Part of a small language model's weights.
Architecture: untied embeddings, attention and MLP in parallel.
Training: a variant of Muon for these matrices, 170M tokens, 5201 steps.
MLP neurons of a small language model. Each row is named by its layer, matrix (up: input weights; down: output weights) and neuron, and shows model dimensions 64-127. Each number is 50 + 12 x the weight over its row's rms, rounded and kept within 0 to 99.
After each neuron's rows, "fires on" lists the tokens most often at its 100 highest values on Wikipedia text that the model never trained on. A number after a token or word is its count.

L3.up550:45 39 49 48 35 49 52 42 51 27 50 45 33 63 50 66 42 63 48 50 54 45 54 14 49 64 56 59 55 64 55 54 55 55 58 54 17 51 63 42 67 48 36 40 58 50 39 16 54 44 39 59 66 51 78 61 53 50 58 38 37 66 43 43
L3.down550:46 49 42 46 41 40 51 52 63 64 68 49 70 52 40 36 75 59 63 34 55 48 39 53 48 76 53 74 47 62 42 48 27 44 49 43 42 50 66 51 23 48 64 74 24 58 46 60 39 47 55 55 52 46 37 43 49 23 41 61 51 49 38 42
fires on: "a" 33, " made" 14, "ent" 10, "em" 7, "an" 5, " many" 5

L8.up595:41 54 50 43 42 38 67 26 63 34 46 45 21 57 52 35 45 58 39 59 46 17 87 26 51 69 59 52 42 41 59 57 38 58 41 39 51 10 35 44 44 50 47 66 43 32 66 46 42 38 41 65 53 45 44 63 56 54 59 46 53 40 50 54
L8.down595:42 35 66 42 54 57 70 46 40 53 62 37 47 52 53 29 41 58 49 49 46 36 24 66 70 64 40 79 49 65 30 53 41 52 61 37 68 67 34 46 36 54 56 50 72 46 56 70 51 35 59 58 56 67 58 36 52 56 48 68 54 46 59 66
fires on: "," 38, " which" 11, ")" 8, " |" 7, "." 4, "\"" 4

L9.up676:64 52 73 39 61 56 46 52 28 41 70 54 47 65 68 46 72 25 45 49 49 39 76 54 72 58 66 38 46 52 43 51 66 45 41 39 51 47 46 45 58 51 62 44 38 40 33 52 63 37 39 62 69 66 45 19 54 50 63 49 32 41 56 55
L9.down676:67 40 43 66 64 33 45 55 52 46 41 61 57 32 31 62 76 41 58 38 48 56 41 68 59 57 59 49 56 71 43 31 78 51 27 43 54 48 52 27 66 56 51 48 43 63 41 50 62 58 77 63 60 49 54 55 54 36 61 49 28 37 59 32
fires on: " l" 50, " L" 46

L10.up742:56 45 53 59 44 36 60 38 52 42 54 36 59 46 58 62 55 46 65 68 54 39 34 50 48 58 33 49 40 63 61 39 62 61 58 64 36 49 83 54 56 53 49 58 65 65 53 36 46 29 35 41 53 54 51 30 63 46 55 39 47 26 52 55
L10.down742:53 32 49 34 40 53 32 35 44 66 63 84 40 38 33 54 52 56 38 54 43 54 74 65 54 45 42 37 70 42 65 58 41 35 36 20 54 61 59 27 55 31 54 54 52 49 38 66 53 56 53 23 47 58 47 67 49 56 46 55 45 53 40 52
fires on: " to" 17, "ed" 14, "on" 9, "an" 6, "o" 6, " M" 5

L3.up144:43 52 38 82 41 36 40 61 48 60 74 47 40 41 54 47 47 55 32 42 54 64 48 50 45 42 36 37 76 72 55 64 41 43 43 39 58 37 50 52 53 78 63 49 47 73 68 36 65 29 50 48 53 39 09 30 41 62 54 69 53 41 78 51
L3.down144:48 71 58 47 65 43 51 41 53 46 49 52 43 55 57 26 53 56 26 44 41 49 36 58 78 53 48 61 67 63 73 61 52 63 46 43 58 58 32 74 46 59 34 64 69 64 61 62 48 47 63 47 50 40 26 42 40 78 49 56 68 23 54 46
fires on: "g" 33, "ut" 10, "ov" 9, "og" 9, "ag" 5

L6.up191:65 52 55 45 47 45 35 57 25 50 40 58 46 48 49 47 54 52 50 43 49 54 60 52 48 31 82 49 37 48 43 31 40 75 52 64 36 53 56 44 39 58 62 56 40 77 42 83 76 55 44 42 73 52 71 52 23 56 64 68 68 72 52 39
L6.down191:57 21 57 50 45 46 49 68 52 56 58 40 75 49 61 59 77 34 46 36 49 25 45 67 52 42 47 59 36 67 46 53 65 41 57 37 63 48 41 32 55 83 46 76 30 42 28 36 58 69 54 44 40 59 20 49 42 64 68 46 42 61 71 65
fires on: "im" 15, "y" 14, "ic" 9, "ter" 7, "ty" 5, "ar" 5

L8.up834:55 34 52 56 49 66 72 35 43 50 50 57 38 60 31 71 71 48 52 49 61 43 45 43 79 63 55 32 50 64 36 65 62 48 40 18 40 41 51 50 49 44 40 60 56 38 51 48 65 42 42 38 39 50 62 52 61 53 48 30 49 48 51 49
L8.down834:48 49 45 39 63 53 46 57 61 45 75 38 50 45 32 58 42 47 61 31 62 37 42 42 46 65 67 46 45 33 41 66 33 51 46 48 27 42 51 52 56 56 38 60 58 60 41 64 54 59 52 45 19 43 62 55 58 63 60 28 30 45 31 40
fires on: " l" 34, " c" 17, "h" 10, "n" 6, " qu" 4, "pr" 4

L3.up574:46 50 63 72 59 77 55 56 66 33 66 48 27 39 57 46 50 78 35 46 54 62 41 42 31 28 51 45 48 59 35 50 37 75 41 52 47 33 62 53 50 40 60 34 70 60 72 26 55 62 26 26 57 42 47 34 47 53 48 41 47 06 48 47
L3.down574:56 43 54 65 48 49 31 44 38 27 59 57 38 48 60 28 66 48 47 50 36 47 62 50 65 49 53 61 39 52 64 65 54 68 43 57 78 34 34 60 56 52 49 48 64 38 41 42 44 47 76 63 31 50 59 58 38 51 62 60 71 64 36 39
fires on: "r" 18, "os" 16, "d" 7, " later" 4, "vers" 4, "as" 4

L10.up945:46 52 65 47 28 33 66 47 45 54 23 68 47 44 54 56 57 54 44 32 73 30 47 60 69 36 38 42 45 46 68 53 30 60 45 44 32 60 54 48 38 39 48 64 74 51 53 41 40 35 37 47 40 47 43 49 69 54 35 53 64 59 30 46
L10.down945:46 56 42 60 61 58 57 50 53 33 32 55 49 42 42 70 77 70 66 34 35 55 58 47 52 43 33 48 42 42 50 30 58 43 68 22 60 44 43 60 62 43 40 29 55 59 27 57 32 61 48 40 57 34 43 52 51 45 55 46 56 65 64 39
fires on: " c" 34, " C" 26, "D" 4

L10.up193:30 48 51 41 46 45 62 56 58 65 29 37 45 37 54 62 59 52 39 64 51 59 46 58 54 54 39 46 61 44 64 36 58 40 51 50 55 49 51 42 40 58 92 33 67 60 54 53 65 37 41 26 73 55 55 68 22 42 65 51 36 37 43 41
L10.down193:56 56 63 58 59 63 53 31 33 68 59 69 17 40 35 28 36 42 46 65 56 49 57 47 53 59 48 48 61 57 44 61 48 38 75 56 51 50 55 68 51 55 38 52 45 13 69 63 40 49 53 54 40 51 45 46 43 43 52 50 63 42 62 41
fires on: " wh" 16, " Wh" 14, "'" 9, "e" 6, "ing" 4, " Her" 4

L10.up667:25 46 63 65 54 45 60 50 56 77 38 72 62 45 54 62 62 59 57 52 57 28 43 37 51 44 42 69 35 23 36 33 37 42 42 34 50 37 62 55 50 37 66 39 70 59 53 70 46 44 45 44 38 58 46 59 48 59 57 46 58 55 45 57
L10.down667:50 61 45 31 64 65 46 78 52 43 62 37 48 36 48 66 63 45 45 44 32 61 53 64 83 46 50 60 44 18 49 55 35 27 50 66 45 61 53 59 55 50 51 44 48 58 33 52 50 59 62 54 35 39 55 47 66 51 57 50 51 57 47 50
fires on: " w" 17, " C" 15, "or" 8, " c" 8, " inst" 4, "ac" 4

L10.up103:34 45 82 44 54 40 38 63 51 51 55 53 69 38 57 43 42 44 39 51 41 49 38 63 59 53 58 56 34 61 46 61 38 54 60 35 70 40 44 32 67 56 42 45 59 36 51 44 43 46 46 59 63 59 38 33 40 74 64 40 45 59 79 29
L10.down103:48 57 41 45 56 40 45 29 44 60 48 38 37 36 31 30 66 40 55 51 42 75 57 72 68 45 44 47 65 53 37 60 61 58 64 73 25 66 64 49 58 63 63 37 44 56 45 49 54 48 48 57 57 41 66 55 60 45 64 64 48 49 26 46
fires on: "." 21, " l" 21, "l" 9, "/" 7, " def" 6, " L" 5

L6.up517:65 49 47 36 50 42 59 42 60 39 55 48 49 69 44 43 51 51 48 43 34 48 49 35 44 64 45 27 58 34 40 38 58 35 34 72 64 55 56 41 72 69 59 42 32 47 44 73 48 44 65 64 32 51 61 78 32 46 49 59 56 35 41 48
L6.down517:71 37 40 59 33 61 58 59 42 53 60 60 56 51 51 65 41 35 48 39 34 38 49 52 68 37 63 30 65 68 46 50 37 49 49 24 50 48 55 36 44 37 54 32 65 60 42 38 31 62 40 45 61 50 57 54 52 40 55 60 63 44 51 51
fires on: " S" 31, " United" 8, "ity" 6, ":" 5

L7.up405:38 45 41 61 63 43 34 50 38 38 38 32 24 47 50 59 58 30 27 53 65 34 42 42 43 44 59 47 52 55 52 59 61 52 58 38 36 50 48 20 60 37 39 64 50 40 57 19 44 39 40 56 47 43 66 53 29 51 49 43 54 54 50 53
L7.down405:52 59 46 39 51 29 59 44 36 66 62 66 35 57 45 44 42 49 60 78 37 71 56 45 51 67 35 62 59 59 69 53 56 47 45 36 38 77 27 51 49 59 52 44 57 62 60 74 46 46 49 43 53 35 55 54 61 48 49 37 64 44 52 42
fires on: " of" 40, "," 11, " first" 10, " most" 7, " top" 6, "ore" 5

L3.up87:41 49 43 46 30 53 37 74 33 36 30 33 41 55 50 57 40 36 67 53 60 43 52 50 44 50 48 70 57 53 52 66 72 33 48 69 51 52 42 52 55 42 38 56 52 57 42 49 42 43 71 41 50 35 49 49 59 39 38 41 63 64 36 64
L3.down87:54 53 62 46 49 56 51 63 55 27 45 38 25 63 56 26 57 47 48 48 60 44 56 60 82 25 82 48 68 25 46 42 89 51 34 56 37 42 44 44 46 54 50 56 43 46 32 56 59 48 43 48 54 53 44 69 62 49 42 56 65 41 40 51
fires on: " Or" 23, " p" 23, "p" 12, "ate" 7, "ates" 5, " class" 4

L9.up605:40 33 21 45 54 58 46 56 41 38 65 49 53 49 57 53 39 60 50 50 23 55 74 48 37 64 50 46 74 65 48 49 81 61 64 30 51 42 53 55 47 22 57 44 50 40 72 54 47 61 71 52 51 79 50 51 65 44 43 55 54 50 43 56
L9.down605:57 48 49 59 39 56 45 39 48 45 49 61 34 38 42 35 64 59 56 45 63 63 42 42 49 53 61 63 42 62 34 51 31 53 44 70 40 43 42 37 63 81 51 55 71 54 49 49 56 49 42 43 50 41 29 58 49 65 61 60 47 25 66 65
fires on: "," 30, " in" 16, "19" 10, "20" 7, ")" 4

L9.up983:48 51 59 55 64 59 60 69 58 47 54 50 41 29 52 43 72 55 52 43 24 41 69 55 61 40 43 49 32 36 50 30 57 66 50 50 80 63 49 50 39 59 41 48 47 60 60 53 51 37 42 53 56 66 49 43 53 43 68 52 58 61 42 56
L9.down983:64 46 52 67 57 37 69 55 55 43 67 69 47 44 52 41 45 38 60 60 46 45 12 40 24 38 34 43 49 40 56 59 45 61 66 68 52 46 55 67 46 49 54 61 59 44 48 45 58 55 40 51 38 36 56 39 48 49 39 50 45 33 38 43
fires on: " " 33, " St" 18, "inc" 7, "b" 7, "ec" 6

L10.up633:36 55 65 46 47 57 58 35 47 59 47 64 61 46 53 52 38 30 43 51 74 28 65 57 43 60 46 53 34 70 66 67 40 40 29 54 75 50 49 30 71 19 36 42 54 59 46 31 70 29 60 49 43 41 57 58 86 60 46 47 65 59 42 63
L10.down633:47 44 38 57 50 67 54 40 49 34 29 57 53 54 31 55 49 34 48 62 69 54 69 65 62 36 41 54 50 56 58 36 80 55 52 26 22 41 61 55 78 48 51 56 47 54 40 45 36 46 47 53 60 51 58 26 55 63 52 46 55 41 63 49
fires on: " St" 18, " H" 14, " in" 13, " October" 7, " C" 7, " am" 7

L6.up75:49 56 44 79 38 59 68 41 57 61 55 52 40 19 41 44 78 49 32 27 51 55 79 59 69 51 53 35 64 53 50 46 53 53 47 48 69 52 49 49 44 53 39 60 37 56 75 66 59 49 39 40 53 46 34 35 42 58 70 69 47 59 56 61
L6.down75:32 44 36 45 51 62 54 39 65 64 30 39 68 64 45 37 34 61 54 41 27 60 44 55 44 39 36 58 52 51 52 69 46 41 42 48 36 31 43 48 67 56 44 47 50 44 54 23 57 63 55 56 42 53 53 45 37 54 55 26 68 27 59 41
fires on: "en" 31, "ut" 19, "in" 11, "g" 6, "is" 4, "s" 4

L7.up451:46 48 48 43 45 49 55 39 50 51 41 54 71 31 57 56 76 46 52 35 44 28 32 17 61 54 48 49 40 60 41 31 46 58 47 45 54 41 53 55 61 55 59 53 50 50 45 51 55 37 54 49 57 53 59 51 53 73 54 37 53 82 62 36
L7.down451:52 58 35 68 70 48 52 52 69 46 46 50 43 41 40 37 48 62 58 36 60 41 33 53 70 63 55 41 41 66 42 40 49 41 52 71 60 64 66 61 40 51 36 36 66 55 42 34 23 55 35 48 64 54 68 42 56 54 56 44 48 38 37 66
fires on: " " 21, "20" 18, "19" 8, "a" 7, "all" 4

L6.up288:36 41 31 72 57 49 46 43 47 61 46 58 39 63 43 48 54 49 36 27 60 50 39 63 66 39 37 30 17 67 51 57 62 37 43 31 45 44 67 55 57 52 56 66 54 43 57 67 48 41 52 66 27 58 60 45 52 53 51 44 48 50 39 40
L6.down288:20 57 40 44 44 52 55 53 43 62 68 47 34 41 53 42 66 54 57 43 42 64 19 54 59 59 38 46 45 46 64 52 57 27 60 47 48 51 44 56 62 41 44 61 62 40 47 25 53 55 53 55 37 47 54 63 59 41 47 52 52 46 42 46
fires on: "ac" 10, "h" 10, "f" 9, "n" 9, "ar" 6, "b" 6

L9.up164:69 46 78 36 43 42 54 56 46 44 35 51 34 52 67 48 59 57 51 54 65 46 37 42 39 53 66 41 52 36 33 63 39 55 31 27 46 30 31 59 54 61 58 41 40 50 44 68 35 60 47 35 36 32 47 59 61 50 42 35 44 73 48 54
L9.down164:55 58 36 76 61 49 66 48 53 14 36 50 55 58 32 89 65 50 52 63 41 47 54 52 85 46 43 57 52 42 59 41 50 54 57 58 47 50 54 53 33 46 18 40 33 57 50 27 56 51 49 53 47 61 44 66 55 34 40 55 53 32 70 62
fires on: "ed" 25, " C" 13, "ated" 5, "ited" 4, " used" 4, "an" 4

L3.up840:44 56 54 61 43 58 53 49 61 46 44 39 61 40 56 41 55 50 60 47 40 47 44 64 62 45 45 64 39 45 30 46 39 45 62 50 69 82 68 19 73 53 31 71 35 73 50 43 48 49 33 33 57 62 60 39 66 56 58 48 51 50 40 53
L3.down840:43 42 56 65 65 41 44 48 69 61 59 67 46 44 29 66 68 36 29 53 36 60 45 46 39 24 49 62 52 48 52 58 67 29 57 50 54 44 34 38 57 47 47 47 69 70 40 48 60 46 49 51 63 33 42 32 31 47 44 36 62 33 64 70
fires on: "nd" 17, "ord" 16, "ay" 10, "ame" 9, "th" 8, "w" 7

L7.up917:33 55 64 76 44 45 39 65 61 44 56 53 48 61 38 29 38 54 47 52 46 45 60 41 46 42 62 63 39 50 48 65 33 51 38 49 74 51 52 53 67 57 36 34 60 79 64 54 40 42 40 52 55 59 61 46 56 64 75 50 44 55 26 55
L7.down917:32 42 49 50 40 38 53 43 23 48 45 39 54 58 66 32 48 47 70 47 63 70 75 60 46 71 34 48 31 61 51 61 73 40 67 62 61 71 26 42 41 52 38 66 47 37 30 61 54 61 61 55 63 40 41 77 57 47 40 65 61 37 35 51
fires on: "s" 13, " from" 11, "i" 8, "." 8, "On" 8, "ations" 8

L10.up778:66 40 47 47 78 42 45 41 64 35 56 40 57 06 38 57 66 51 67 49 53 57 61 50 61 53 53 45 45 59 45 49 47 33 47 47 46 59 55 47 44 65 43 38 67 70 44 33 38 43 53 63 58 61 39 52 68 52 47 51 51 59 52 53
L10.down778:63 52 47 59 45 53 54 68 50 54 67 45 55 60 46 56 41 66 39 69 44 53 36 37 64 62 50 48 32 42 40 65 44 48 71 63 55 51 47 51 61 54 42 70 52 37 56 31 55 42 66 72 43 58 39 61 24 61 55 57 37 52 67 60
fires on: "er" 21, " is" 14, "l" 7, "t" 4, "ers" 4, "ubl" 4

L7.up532:56 31 39 53 57 55 38 57 45 31 37 52 48 39 66 35 55 56 52 50 49 56 49 62 43 52 50 37 52 66 35 43 67 50 45 44 46 52 46 48 57 31 61 56 42 64 53 71 46 35 38 52 75 55 45 53 48 38 46 54 60 59 73 45
L7.down532:44 66 66 47 29 40 50 51 62 50 49 59 28 43 31 66 43 52 36 52 46 54 59 65 61 45 54 61 37 60 64 41 65 41 45 36 31 54 29 59 43 56 35 60 40 28 54 39 50 46 56 34 52 59 45 60 40 55 46 57 58 46 54 47
fires on: "s" 19, "ies" 13, "es" 11, "ines" 6, "ations" 6, "ks" 5

L10.up282:65 46 40 62 44 53 54 58 48 57 53 55 73 48 45 33 63 59 50 55 43 61 55 52 66 54 34 44 36 46 56 64 73 62 57 65 53 45 43 49 42 49 53 61 44 51 54 44 57 38 62 50 46 56 52 22 44 45 63 36 34 27 47 59
L10.down282:53 62 38 52 53 47 53 50 64 29 53 64 60 53 53 29 77 31 58 67 37 35 27 18 48 55 55 49 52 53 56 49 56 65 58 35 47 48 52 62 55 34 61 40 43 59 47 35 43 43 58 58 33 54 45 68 34 61 43 61 51 34 66 48
fires on: " " 29, " School" 6, " de" 6, "ute" 5, " St" 5, " art" 4

L6.up833:59 50 63 19 50 59 47 60 36 40 75 56 34 51 47 56 69 55 62 33 64 45 41 58 57 42 52 63 32 42 42 31 59 32 43 49 65 61 19 58 75 32 47 57 29 55 38 45 52 57 52 46 56 46 42 32 52 48 51 82 42 44 44 43
L6.down833:44 54 51 44 67 54 47 64 46 69 56 71 54 69 56 23 46 57 70 28 75 33 56 34 50 56 33 65 66 53 46 38 40 55 76 49 43 68 64 45 42 50 71 47 61 48 60 42 46 34 52 56 77 38 43 52 48 41 52 38 36 49 57 54
fires on: "om" 15, "ent" 13, "ar" 8, "um" 7, "ans" 7, "ass" 5

L7.up395:44 45 45 57 51 51 60 59 25 55 37 37 41 44 55 60 43 32 20 37 37 44 53 27 37 46 59 42 65 73 65 45 52 45 58 41 38 57 51 53 57 33 49 63 70 69 70 43 23 54 53 56 67 55 46 52 76 67 54 20 47 55 41 51
L7.down395:39 37 35 46 45 31 49 38 57 40 49 50 54 70 60 71 62 43 47 87 47 48 33 42 41 38 47 54 47 20 64 59 53 39 62 57 51 73 44 46 52 63 58 55 44 52 44 54 51 51 34 39 41 53 69 49 61 55 56 56 55 54 67 46
fires on: " of" 73, ":" 6, "," 5, " at" 5, "." 5

L10.up88:51 66 61 34 56 22 58 54 49 47 66 37 36 67 65 32 28 48 23 64 39 35 40 57 51 53 43 43 56 54 51 61 51 67 32 48 47 46 23 47 70 48 55 61 58 61 40 41 46 50 68 45 56 52 59 44 61 71 53 37 25 56 37 50
L10.down88:33 21 66 45 51 59 60 43 44 53 45 48 51 51 31 56 60 54 42 38 59 40 58 35 54 54 71 57 35 77 43 45 45 39 56 29 47 56 44 47 46 57 53 22 48 50 55 33 63 31 49 44 40 31 46 56 36 52 57 54 69 53 52 55
fires on: " " 39, " an" 5, "on" 4, "19" 4

L8.up571:46 55 52 39 56 34 44 59 80 45 39 37 62 64 39 50 59 50 56 17 28 63 47 58 65 37 53 39 44 47 63 42 42 42 38 48 65 48 44 45 41 52 45 55 50 57 65 40 52 39 28 44 54 65 52 40 24 49 57 39 52 56 44 40
L8.down571:81 41 58 43 51 68 50 39 79 42 44 40 53 37 39 56 56 43 40 61 55 66 48 56 82 45 30 64 45 52 61 46 51 38 54 45 54 48 44 62 44 48 61 57 47 50 47 36 45 38 63 43 31 64 55 48 61 45 65 59 42 37 30 42
fires on: " As" 18, "mer" 12, " inv" 12, " Ad" 6, " res" 6

L8.up638:68 42 52 39 51 47 57 56 44 49 47 58 45 29 45 52 49 78 46 58 52 49 65 50 55 59 64 49 61 62 26 41 42 60 45 59 38 51 51 57 59 50 55 67 57 59 43 55 41 50 54 54 56 54 53 42 51 36 47 37 46 48 42 64
L8.down638:42 54 55 39 53 33 59 53 45 47 80 49 39 37 41 48 65 49 54 38 39 34 55 34 60 47 46 41 54 50 45 60 27 33 39 40 59 62 42 29 48 45 46 41 47 31 37 32 43 46 43 53 44 55 53 34 44 55 49 65 44 63 67 47
fires on: "4" 18, "2" 18, "1" 12, "5" 12, "fer" 4, "ent" 4

L3.up737:42 48 39 43 53 51 46 21 68 49 52 48 32 71 48 42 61 65 31 55 43 34 32 32 62 38 62 31 41 61 41 69 62 54 56 46 41 28 54 30 64 44 60 39 47 48 48 52 55 62 46 73 54 64 45 68 43 57 44 47 47 55 60 47
L3.down737:49 61 23 67 43 46 62 48 39 72 51 43 62 47 65 54 42 48 63 39 40 23 51 73 32 65 41 25 42 44 63 53 45 32 45 56 52 44 30 52 46 52 50 63 52 49 63 52 64 54 62 47 48 45 54 59 43 38 39 57 58 47 48 37
fires on: "f" 15, "n" 14, "ail" 9, "ote" 7, " many" 6

L8.up872:64 53 70 69 48 24 32 69 76 45 49 40 71 53 61 64 38 54 39 45 42 60 51 64 62 53 45 54 31 46 58 61 48 45 65 54 51 56 42 42 62 55 57 52 59 53 61 52 26 32 32 56 55 55 59 61 21 48 50 23 45 40 27 57
L8.down872:40 57 45 45 58 58 52 54 42 65 61 67 50 56 61 60 54 55 60 50 71 43 57 42 40 56 48 46 54 39 59 45 40 51 49 59 35 46 55 61 58 50 52 54 57 64 46 49 55 74 61 22 37 53 54 53 65 28 52 72 44 35 51 57
fires on: " the" 30, ":" 10, " of" 8, " early" 7, " " 6, "." 5

L3.up904:60 39 39 61 67 35 56 48 35 61 34 66 61 43 42 63 56 71 29 49 56 60 80 67 56 49 54 65 37 67 66 37 47 43 51 47 43 41 44 50 52 29 47 41 46 62 45 54 57 47 50 39 67 54 40 22 55 58 53 37 61 68 40 60
L3.down904:36 62 22 42 51 44 56 51 45 37 51 57 76 44 52 62 44 82 56 29 38 57 48 45 65 54 42 37 59 44 59 36 28 37 54 31 30 51 44 49 70 39 69 26 23 56 32 46 67 46 57 40 39 42 57 55 32 66 44 40 54 45 60 57
fires on: " C" 26, " D" 21, " d" 14, " Dr" 7, " Pl" 7, "by" 6

L6.up355:36 36 57 33 42 51 48 62 49 51 54 54 48 59 41 37 32 45 47 65 38 59 52 43 59 50 46 83 39 33 56 80 34 41 40 53 53 33 34 53 45 38 44 72 42 55 55 37 41 22 72 61 51 54 46 72 46 66 50 53 53 62 42 63
L6.down355:45 48 76 61 48 66 50 58 57 73 39 39 41 65 51 32 52 48 48 38 52 52 55 65 56 42 42 79 48 53 38 44 58 41 36 45 49 50 68 34 46 57 46 70 57 53 42 57 61 49 41 40 39 51 52 43 38 32 63 55 45 65 52 51
fires on: " cont" 50, "t" 7, "," 6, " |" 5, "ont" 4, "ival" 4

L8.up741:48 45 43 48 77 56 51 26 41 46 37 38 64 36 54 44 53 66 24 73 59 38 51 46 69 57 48 43 47 31 45 52 75 62 55 49 39 46 78 58 56 58 55 54 38 67 74 62 64 50 55 52 45 33 29 55 57 58 56 60 75 56 47 45
L8.down741:44 41 62 45 26 43 53 66 49 50 37 60 60 67 23 54 46 47 32 76 47 33 36 39 55 34 53 56 39 64 58 47 28 68 66 61 55 47 56 58 31 55 54 61 63 47 38 38 53 57 40 47 41 61 62 50 51 39 69 54 72 50 49 44
fires on: "ad" 12, "og" 12, "as" 10, "ag" 9, "z" 7, "o" 6

L7.up669:55 48 85 55 36 53 59 67 54 40 86 52 32 50 34 47 36 63 37 51 64 50 30 45 37 24 52 67 49 45 72 46 51 67 62 47 55 52 63 34 60 50 52 48 67 58 72 63 70 30 38 50 49 58 39 47 66 48 58 38 53 39 46 47
L7.down669:50 70 41 40 69 48 36 48 53 34 48 60 15 62 69 60 35 46 52 45 44 66 53 70 73 66 49 68 52 34 57 30 49 47 31 51 56 78 35 62 55 39 30 46 48 63 55 21 70 61 48 44 66 42 67 51 32 37 46 34 38 53 36 53
fires on: "r" 19, " and" 19, "-" 14, "ic" 7, "re" 5, "as" 5

L8.up228:54 39 49 37 54 41 44 59 80 66 53 42 57 63 61 41 43 23 37 43 36 41 69 52 52 77 42 75 30 44 54 39 54 64 55 56 59 55 31 47 64 72 42 46 40 31 54 65 51 51 63 62 67 55 57 57 60 34 56 51 42 68 63 57
L8.down228:47 59 42 52 49 69 47 37 60 48 53 63 52 30 25 49 36 82 58 51 59 59 29 55 32 56 65 62 56 61 51 52 54 53 18 58 64 48 65 54 52 23 48 35 48 62 46 45 51 40 16 57 78 40 68 47 40 33 55 41 70 71 41 51
fires on: " |\n" 17, "-" 14, "|---|---|---|---" 9, " km" 7, " district" 5, " (" 5

L9.up760:39 29 60 56 46 37 58 56 54 72 78 45 53 45 29 62 38 65 50 54 60 61 39 53 42 46 53 56 65 41 50 38 52 57 50 41 42 39 59 47 43 45 37 43 33 41 56 28 61 38 60 54 63 29 55 48 61 55 48 35 57 66 70 32
L9.down760:51 66 40 35 57 45 33 67 45 51 34 50 48 47 47 45 61 34 52 39 53 40 49 29 53 66 59 52 64 77 44 55 63 36 61 53 41 68 71 34 63 59 49 47 57 74 41 78 45 46 68 50 65 44 61 26 63 33 73 67 35 53 42 75
fires on: " d" 28, " l" 22, " c" 10, " v" 8, " L" 7, " r" 5

L7.up793:47 41 45 39 39 26 31 60 45 30 65 52 61 38 53 48 74 46 55 33 33 42 22 60 58 64 47 44 50 58 33 39 47 40 35 66 37 56 59 54 31 44 39 63 33 27 65 39 45 51 49 55 38 46 45 49 40 60 35 45 47 69 43 30
L7.down793:28 50 52 48 46 49 83 63 68 42 51 67 59 38 49 50 46 40 39 51 54 40 57 44 54 35 52 41 54 29 43 55 41 40 57 62 77 51 68 52 36 60 35 35 53 52 44 50 38 54 61 35 50 60 37 46 60 59 66 61 75 49 63 65
fires on: " a" 23, " " 11, "a" 9, " ch" 7, "al" 7, "ort" 7

L8.up445:57 40 47 40 31 33 39 45 49 49 19 48 19 42 70 54 47 61 58 33 56 35 46 45 44 68 68 52 55 55 48 54 82 43 62 69 60 45 54 50 76 58 57 57 59 73 41 43 39 50 28 20 66 43 55 27 40 49 60 44 46 61 49 55
L8.down445:51 63 45 56 34 26 39 57 63 63 44 53 46 47 53 46 54 66 18 75 41 55 62 57 66 59 33 52 66 56 53 56 42 45 43 38 79 54 47 42 41 54 36 45 68 50 43 47 54 49 57 66 60 38 59 76 64 65 59 36 70 47 60 65
fires on: "ed" 25, "on" 13, "ro" 11, "ent" 9, " a" 7, "ra" 6

L8.up844:72 43 54 33 50 66 43 54 61 40 65 46 58 46 36 20 63 52 51 59 37 46 48 37 52 41 69 57 52 56 35 58 55 55 39 58 52 33 69 63 57 45 43 52 51 58 47 66 42 38 43 47 32 39 72 54 58 49 54 36 56 56 52 44
L8.down844:52 44 46 61 37 45 34 41 56 66 52 40 31 35 54 79 51 60 39 65 41 64 56 48 42 32 34 45 38 48 61 32 51 52 56 33 54 56 22 65 55 43 31 47 65 55 55 38 67 49 40 57 61 46 45 49 31 46 46 58 55 38 55 52
fires on: "or" 15, "es" 14, "ol" 7, "o" 7, "ts" 6, "s" 5

L7.up914:27 43 61 48 52 44 41 58 63 50 62 50 40 47 41 50 61 58 50 34 63 54 45 55 47 48 51 39 32 39 18 49 47 49 43 59 51 56 55 45 67 52 34 45 44 56 47 48 44 42 58 53 48 36 50 44 48 73 75 64 68 64 59 62
L7.down914:48 37 38 46 60 36 66 34 56 58 50 70 53 47 52 56 64 33 72 30 46 44 63 53 35 55 58 48 65 60 64 56 69 60 45 50 32 77 66 58 65 34 38 69 41 74 51 71 59 59 61 57 46 39 52 41 70 40 61 58 55 44 62 38
fires on: "el" 52, "l" 7, "20" 6, "ar" 5, "mp" 4

L3.up809:41 55 36 55 44 63 64 40 38 48 51 34 25 50 48 65 60 60 55 54 59 39 34 53 47 54 61 56 81 63 67 63 62 50 61 49 52 59 60 64 32 50 68 67 42 70 44 47 48 76 52 54 31 07 55 57 45 48 66 44 74 42 36 37
L3.down809:61 53 60 40 35 46 47 52 62 33 52 44 28 42 45 67 61 40 46 82 63 39 40 71 29 39 50 66 59 65 41 18 45 42 48 66 43 36 56 57 34 58 59 66 47 43 38 52 34 45 63 50 44 70 38 44 61 42 34 55 46 34 63 33
fires on: "us" 16, "z" 15, "it" 12, "or" 11, "ad" 10